MLP neurons of a small language model. Each row is named by its layer, matrix (gate and up: input weights) and neuron, and shows model dimensions 64-191. Each number is 50 + 15 x the weight over its row's rms, rounded and kept within 0 to 99. A neuron's up and down rows have the sign that makes its largest values positive.
After each neuron's rows, "fires on" lists the tokens most often at its 100 highest values on Wikipedia text that the model never trained on. A number after a token or word is its count.

L6.gate418:25 41 31 57 46 53 60 34 42 34 41 64 55 71 56 43 50 39 47 55 46 55 27 58 42 64 55 35 32 47 32 63 57 59 48 35 54 46 44 41 39 48 59 20 55 69 55 46 43 41 39 37 34 25 49 36 51 53 49 59 34 66 49 57 37 55 30 38 62 66 56 46 52 59 43 92 35 45 54 00 31 77 36 42 56 72 36 51 45 46 60 61 34 43 53 50 49 41 38 30 72 36 55 54 76 60 50 35 45 38 47 55 67 46 73 42 43 18 64 45 52 36 32 74 43 27 61 44
L6.up418:43 26 67 47 45 51 49 42 49 17 29 59 35 54 55 74 45 69 55 64 45 38 45 32 57 45 49 70 66 46 61 37 39 62 63 87 41 66 59 42 62 41 50 36 45 05 67 35 56 57 45 41 51 49 46 58 21 55 25 62 49 61 53 66 64 71 52 76 59 47 58 28 26 38 23 59 47 42 70 37 69 81 56 47 59 42 40 48 48 57 68 66 58 64 54 35 40 42 46 47 30 72 40 78 69 69 58 67 35 48 56 53 64 88 37 28 37 67 45 28 55 31 55 61 47 34 64 38
fires on: " and" 46, "," 45, " or" 4

L3.gate305:43 62 79 59 85 52 44 44 52 30 65 69 58 67 51 36 57 46 53 38 58 41 61 50 46 70 65 71 30 54 32 29 45 30 62 46 29 58 31 69 42 47 41 20 41 84 28 59 50 64 59 85 51 62 43 17 44 55 48 56 38 22 00 50 61 58 84 42 61 59 24 69 59 34 41 67 60 20 36 70 42 40 63 43 64 64 51 39 34 44 39 43 89 36 69 43 57 62 52 34 55 18 54 52 42 56 53 51 59 65 69 64 61 76 43 49 52 37 15 43 61 67 82 71 69 28 73 53
L3.up305:60 44 66 41 49 36 50 43 44 73 52 42 34 62 59 22 37 42 20 53 53 97 56 49 46 24 69 59 50 30 50 30 42 46 41 65 41 60 31 32 50 29 68 26 54 43 37 36 65 44 83 47 82 52 56 42 34 43 47 56 59 52 48 64 53 66 57 52 52 66 53 65 45 38 33 46 57 55 67 27 33 27 46 23 21 68 55 52 57 49 43 63 75 30 42 34 38 45 54 60 35 43 50 32 28 54 82 43 64 77 51 37 60 70 65 63 51 44 35 52 42 50 42 81 87 51 36 07
fires on: "s" 20, "st" 11, "th" 8, " have" 7, "ed" 6, "round" 5

L7.gate467:78 46 50 33 51 63 49 45 52 63 55 60 78 57 35 36 46 46 25 44 59 34 67 44 52 69 47 51 59 45 40 52 77 79 50 61 45 59 43 48 37 61 50 74 62 27 29 59 56 33 28 66 56 72 41 59 71 48 58 49 65 74 83 43 06 45 55 25 44 24 40 51 52 39 42 61 37 57 35 41 46 47 41 66 33 39 75 44 46 41 51 59 67 54 16 26 53 70 40 53 49 57 52 45 61 59 16 63 58 33 20 78 54 49 52 57 32 58 81 30 43 34 50 37 69 34 54 87
L7.up467:39 78 66 40 39 31 58 49 57 47 57 67 62 46 44 43 42 36 57 75 49 84 32 39 59 36 37 80 43 24 52 43 42 47 51 57 45 65 69 71 39 50 49 50 73 55 54 53 42 45 43 68 66 50 44 54 54 35 47 71 61 41 56 69 65 17 61 32 36 46 45 47 40 56 38 74 55 60 50 45 52 44 67 82 53 28 51 31 53 35 74 72 78 58 22 44 44 56 57 52 69 36 66 37 34 68 25 48 55 35 34 32 39 35 37 56 17 42 69 56 46 56 60 46 17 55 58 62
fires on: " to" 71, " took" 6, " take" 6

L2.gate462:38 59 64 56 74 66 49 53 45 46 43 40 50 39 84 39 44 47 59 46 49 49 57 37 53 48 70 84 34 54 60 37 52 76 45 64 47 37 54 46 42 32 44 38 41 65 57 40 49 68 35 57 47 58 45 41 36 49 68 51 36 49 62 35 40 64 53 44 25 50 14 32 50 43 40 53 67 41 41 51 39 31 39 27 29 65 68 42 62 66 50 54 81 11 28 65 66 73 61 60 19 26 66 10 26 24 45 26 29 41 46 61 33 40 31 44 61 58 75 40 31 64 51 74 52 69 31 41
L2.up462:39 73 73 57 76 68 42 63 50 21 46 64 47 29 54 54 37 37 47 67 36 59 26 48 56 36 62 63 43 64 52 28 30 49 54 73 42 49 54 37 47 29 13 25 58 43 53 73 63 45 40 33 42 58 68 75 55 55 15 63 36 26 58 48 48 34 61 47 51 26 41 63 31 24 38 41 59 54 73 37 41 63 73 50 67 43 61 53 47 46 62 43 65 63 34 23 55 54 52 42 35 45 43 30 37 51 66 07 21 55 51 53 42 74 55 46 42 53 59 32 50 40 63 48 58 30 28 40
fires on: "." 25, "th" 23, "s" 12, "eth" 5

L7.gate170:26 55 39 60 45 51 53 46 71 71 46 45 67 50 55 84 70 30 55 52 72 36 31 75 62 44 48 45 51 59 53 56 45 56 41 44 80 07 38 42 77 65 33 35 71 27 64 04 53 57 52 62 56 60 17 37 49 55 47 46 59 52 63 30 47 80 26 47 64 62 60 44 70 43 56 55 65 74 60 30 55 57 62 44 46 30 52 47 57 66 49 97 58 53 43 39 32 31 40 42 56 67 47 39 60 57 33 21 33 41 59 44 51 43 45 42 55 58 59 55 18 66 45 52 62 57 65 40
L7.up170:38 35 56 30 51 35 35 36 38 39 65 29 31 38 71 57 48 50 40 47 72 21 41 47 65 58 42 60 45 48 53 70 31 71 53 76 21 31 25 50 68 69 52 55 51 36 35 51 64 58 45 54 33 71 60 32 25 46 60 55 67 44 32 18 54 52 34 50 48 28 63 51 48 60 39 30 48 46 55 59 41 59 00 50 52 40 38 21 28 40 44 52 54 84 35 33 57 11 55 40 42 42 57 45 50 67 39 68 44 65 62 57 43 62 38 55 46 52 52 72 69 46 28 70 28 08 43 28
fires on: " of" 41, " for" 17, " in" 13, " and" 12, " studied" 4, "," 4

L2.gate258:50 52 64 53 45 39 26 25 43 66 43 17 58 51 47 36 25 86 76 47 39 28 50 23 48 19 63 30 77 75 38 27 49 60 59 43 39 60 55 47 63 47 33 52 67 63 43 62 47 73 32 40 54 36 55 35 30 31 40 31 26 43 65 64 63 47 36 59 61 60 49 43 64 63 33 66 39 42 48 44 27 41 56 61 31 46 40 99 45 42 49 60 58 35 14 45 73 48 46 55 77 47 48 38 13 53 64 54 63 76 55 54 40 57 51 39 57 53 49 54 71 64 41 61 55 39 54 53
L2.up258:56 45 45 71 61 78 52 32 33 29 39 48 38 36 56 58 74 29 66 32 32 32 32 58 66 22 54 60 53 57 69 49 51 30 72 69 53 55 41 68 39 14 41 54 42 53 55 41 26 30 55 21 34 56 63 55 49 55 13 46 45 51 58 44 22 28 57 55 31 23 61 55 63 66 25 54 66 62 65 36 57 36 51 47 57 39 38 61 23 68 79 21 45 57 37 60 59 63 32 69 47 31 50 57 61 53 58 45 41 73 77 67 39 32 26 57 49 57 35 40 68 66 68 49 42 51 54 62
fires on: "'" 13, "y" 9, "e" 8, "th" 7, "}" 7, "dr" 6

L6.gate248:37 72 37 65 28 51 35 43 37 44 65 41 74 76 27 56 51 67 26 31 42 65 49 27 39 26 47 63 35 27 41 39 38 51 75 45 72 58 37 61 31 29 66 45 54 28 63 62 48 52 71 61 46 65 44 61 46 63 55 36 35 48 59 50 32 60 44 62 52 42 66 45 74 54 54 74 53 65 50 42 35 36 67 49 68 38 31 67 76 54 52 50 64 41 27 42 54 63 36 40 58 41 36 55 48 31 37 46 49 26 12 19 52 54 31 55 93 56 52 40 28 66 59 34 74 35 60 64
L6.up248:51 26 52 46 33 57 28 69 60 40 42 36 92 31 46 37 34 61 65 30 30 23 27 41 38 44 67 55 48 35 46 60 74 32 46 55 39 43 40 50 50 49 66 44 57 51 53 60 59 54 47 47 58 57 53 49 21 64 77 26 40 34 49 70 38 45 39 59 13 49 48 53 44 34 48 46 76 52 49 36 66 59 53 43 44 54 41 62 23 67 41 45 50 48 46 53 32 70 58 61 41 67 57 41 68 09 58 64 28 40 40 31 61 37 46 55 34 52 40 37 34 52 35 50 70 35 35 51
fires on: ":" 21, " the" 16, "-" 7, "U" 6, " (" 6, "th" 5

L2.gate485:38 25 56 35 60 22 48 51 58 25 24 67 62 39 43 42 77 56 66 33 63 80 49 33 69 35 47 56 33 41 54 46 40 43 37 70 52 41 43 34 55 63 65 40 59 62 52 38 28 56 83 57 45 45 48 52 72 31 52 54 56 50 81 42 45 41 58 45 52 39 55 73 65 50 31 50 37 43 76 48 45 37 19 19 59 35 54 43 46 56 48 68 68 59 75 39 86 54 86 52 61 84 70 36 46 42 34 63 32 66 80 38 49 62 35 53 44 42 39 76 58 40 39 66 56 60 51 59
L2.up485:51 38 43 48 39 34 67 62 99 54 53 48 45 56 48 69 39 70 51 55 46 41 54 52 51 52 57 40 49 41 52 46 19 55 57 68 73 71 56 36 47 82 56 66 67 45 35 45 18 44 53 35 29 43 60 47 70 47 34 38 57 48 37 21 33 64 60 44 58 35 39 63 76 55 54 55 61 58 74 51 31 42 57 57 80 50 41 42 52 60 33 30 52 57 75 40 32 43 62 64 50 52 64 27 27 71 17 39 51 62 90 42 78 63 45 89 45 42 44 45 60 45 31 62 31 36 39 63
fires on: " |" 47, " of" 21, " own" 6, " following" 6

L6.gate551:34 46 46 54 45 17 64 44 57 72 64 54 56 79 19 39 59 62 53 59 53 47 58 35 40 58 55 34 52 65 21 71 57 64 62 62 60 61 71 58 36 69 61 37 44 50 35 43 25 48 20 37 50 54 53 63 56 77 73 58 75 30 65 27 59 59 60 49 43 31 19 39 38 52 15 56 14 58 24 36 34 39 53 57 44 27 45 40 64 38 71 67 65 69 61 44 82 52 83 61 13 43 36 47 35 62 49 86 43 38 54 60 53 43 57 20 32 47 78 12 43 54 41 30 68 71 54 56
L6.up551:44 47 44 51 50 57 38 33 65 53 62 56 44 29 60 41 26 62 64 72 44 39 40 49 36 34 60 55 43 49 68 55 55 66 44 36 39 60 47 35 54 42 67 32 60 59 71 77 56 39 67 72 59 58 39 45 70 66 56 60 13 30 41 67 39 38 48 35 14 59 52 35 56 69 49 59 48 59 43 48 22 32 35 64 54 75 27 40 58 45 49 50 82 12 46 56 57 46 53 54 37 46 38 28 43 53 31 64 15 47 64 31 47 51 50 35 23 28 57 37 45 54 56 41 24 40 37 59
fires on: " to" 44, " at" 14, " reached" 6

L8.gate464:29 29 53 12 31 35 45 51 43 36 35 38 37 12 47 64 65 65 81 63 54 40 29 53 48 56 33 35 42 21 49 53 64 67 54 33 49 40 41 43 38 65 34 46 44 36 67 66 41 55 37 46 22 30 58 47 47 54 62 34 61 58 59 44 29 62 33 59 64 41 30 50 32 29 57 60 57 32 47 39 57 54 62 43 37 20 75 62 67 45 35 45 71 28 64 50 69 79 37 41 34 50 60 23 46 74 49 40 14 42 60 58 20 58 71 59 52 48 44 50 55 71 45 38 36 40 46 25
L8.up464:61 52 34 32 57 66 58 32 64 66 47 33 62 69 60 64 51 77 86 68 41 23 49 45 30 45 54 30 56 66 31 50 44 30 23 71 43 54 30 33 74 50 44 40 57 60 41 51 57 43 61 41 23 87 48 41 60 52 62 27 47 55 45 37 59 58 35 18 62 37 49 51 75 68 44 41 59 73 47 38 55 50 37 30 50 78 51 34 54 43 37 32 38 56 53 50 45 37 58 47 64 59 58 50 42 45 48 11 59 77 52 41 64 42 25 45 52 46 60 63 35 53 16 23 63 54 41 74
fires on: " |" 39, " of" 26, ":" 23

L6.gate545:48 59 45 55 88 68 50 37 38 45 69 27 53 53 57 48 47 50 42 28 35 37 42 54 39 91 46 36 50 38 62 73 63 48 42 49 56 73 53 78 62 48 45 47 50 34 33 55 47 58 04 15 45 48 45 36 68 64 64 59 84 57 59 26 28 67 55 50 39 27 64 71 68 66 41 85 58 48 57 48 47 71 55 54 86 65 49 49 40 44 38 49 47 46 50 41 65 66 77 31 30 45 31 29 64 68 41 42 18 53 47 51 53 53 26 76 78 27 53 44 22 43 36 74 41 39 50 60
L6.up545:28 56 65 29 76 33 53 62 44 73 57 44 39 37 60 36 26 67 35 43 44 49 36 27 74 07 52 67 45 26 42 64 51 75 33 61 50 61 75 66 51 66 47 55 44 43 71 70 27 58 51 37 42 67 12 80 44 65 44 61 65 56 44 49 43 61 34 17 64 59 54 50 32 44 66 68 69 64 39 74 51 54 38 63 37 51 49 51 24 59 57 68 32 50 73 52 40 76 63 30 55 32 52 23 38 44 35 62 57 20 25 62 42 65 37 20 65 56 51 60 53 61 46 60 52 62 72 63
fires on: "=" 33, " take" 8, " Su" 7, " took" 4

L3.gate136:35 19 43 60 41 62 30 61 09 37 33 52 72 44 42 15 53 60 40 42 64 68 31 40 38 43 44 60 40 51 73 32 54 46 58 57 49 54 58 39 44 50 54 53 51 25 59 58 55 54 43 27 54 23 69 42 50 38 66 57 33 62 56 43 71 61 22 43 43 45 67 26 52 82 55 52 58 73 58 35 53 46 71 56 15 46 48 64 55 58 45 69 50 49 51 47 34 67 71 57 25 50 38 60 68 39 54 53 81 31 55 40 79 44 40 50 29 47 55 68 54 38 72 67 69 59 88 18
L3.up136:68 25 52 68 70 55 37 55 65 59 56 48 66 14 56 65 40 37 32 54 51 29 40 62 60 30 63 58 43 34 67 31 52 36 50 91 46 37 73 40 44 36 76 38 40 41 51 46 64 61 57 41 49 58 72 56 52 83 25 55 39 57 35 56 81 59 60 43 16 47 77 48 15 32 16 42 58 66 57 54 77 31 58 50 50 52 30 50 45 49 69 37 72 52 63 75 47 48 28 62 35 48 48 32 64 28 45 28 43 49 68 62 49 53 38 68 47 48 39 21 31 49 71 63 70 68 58 70
fires on: "-" 64, "th" 8, " 19th" 4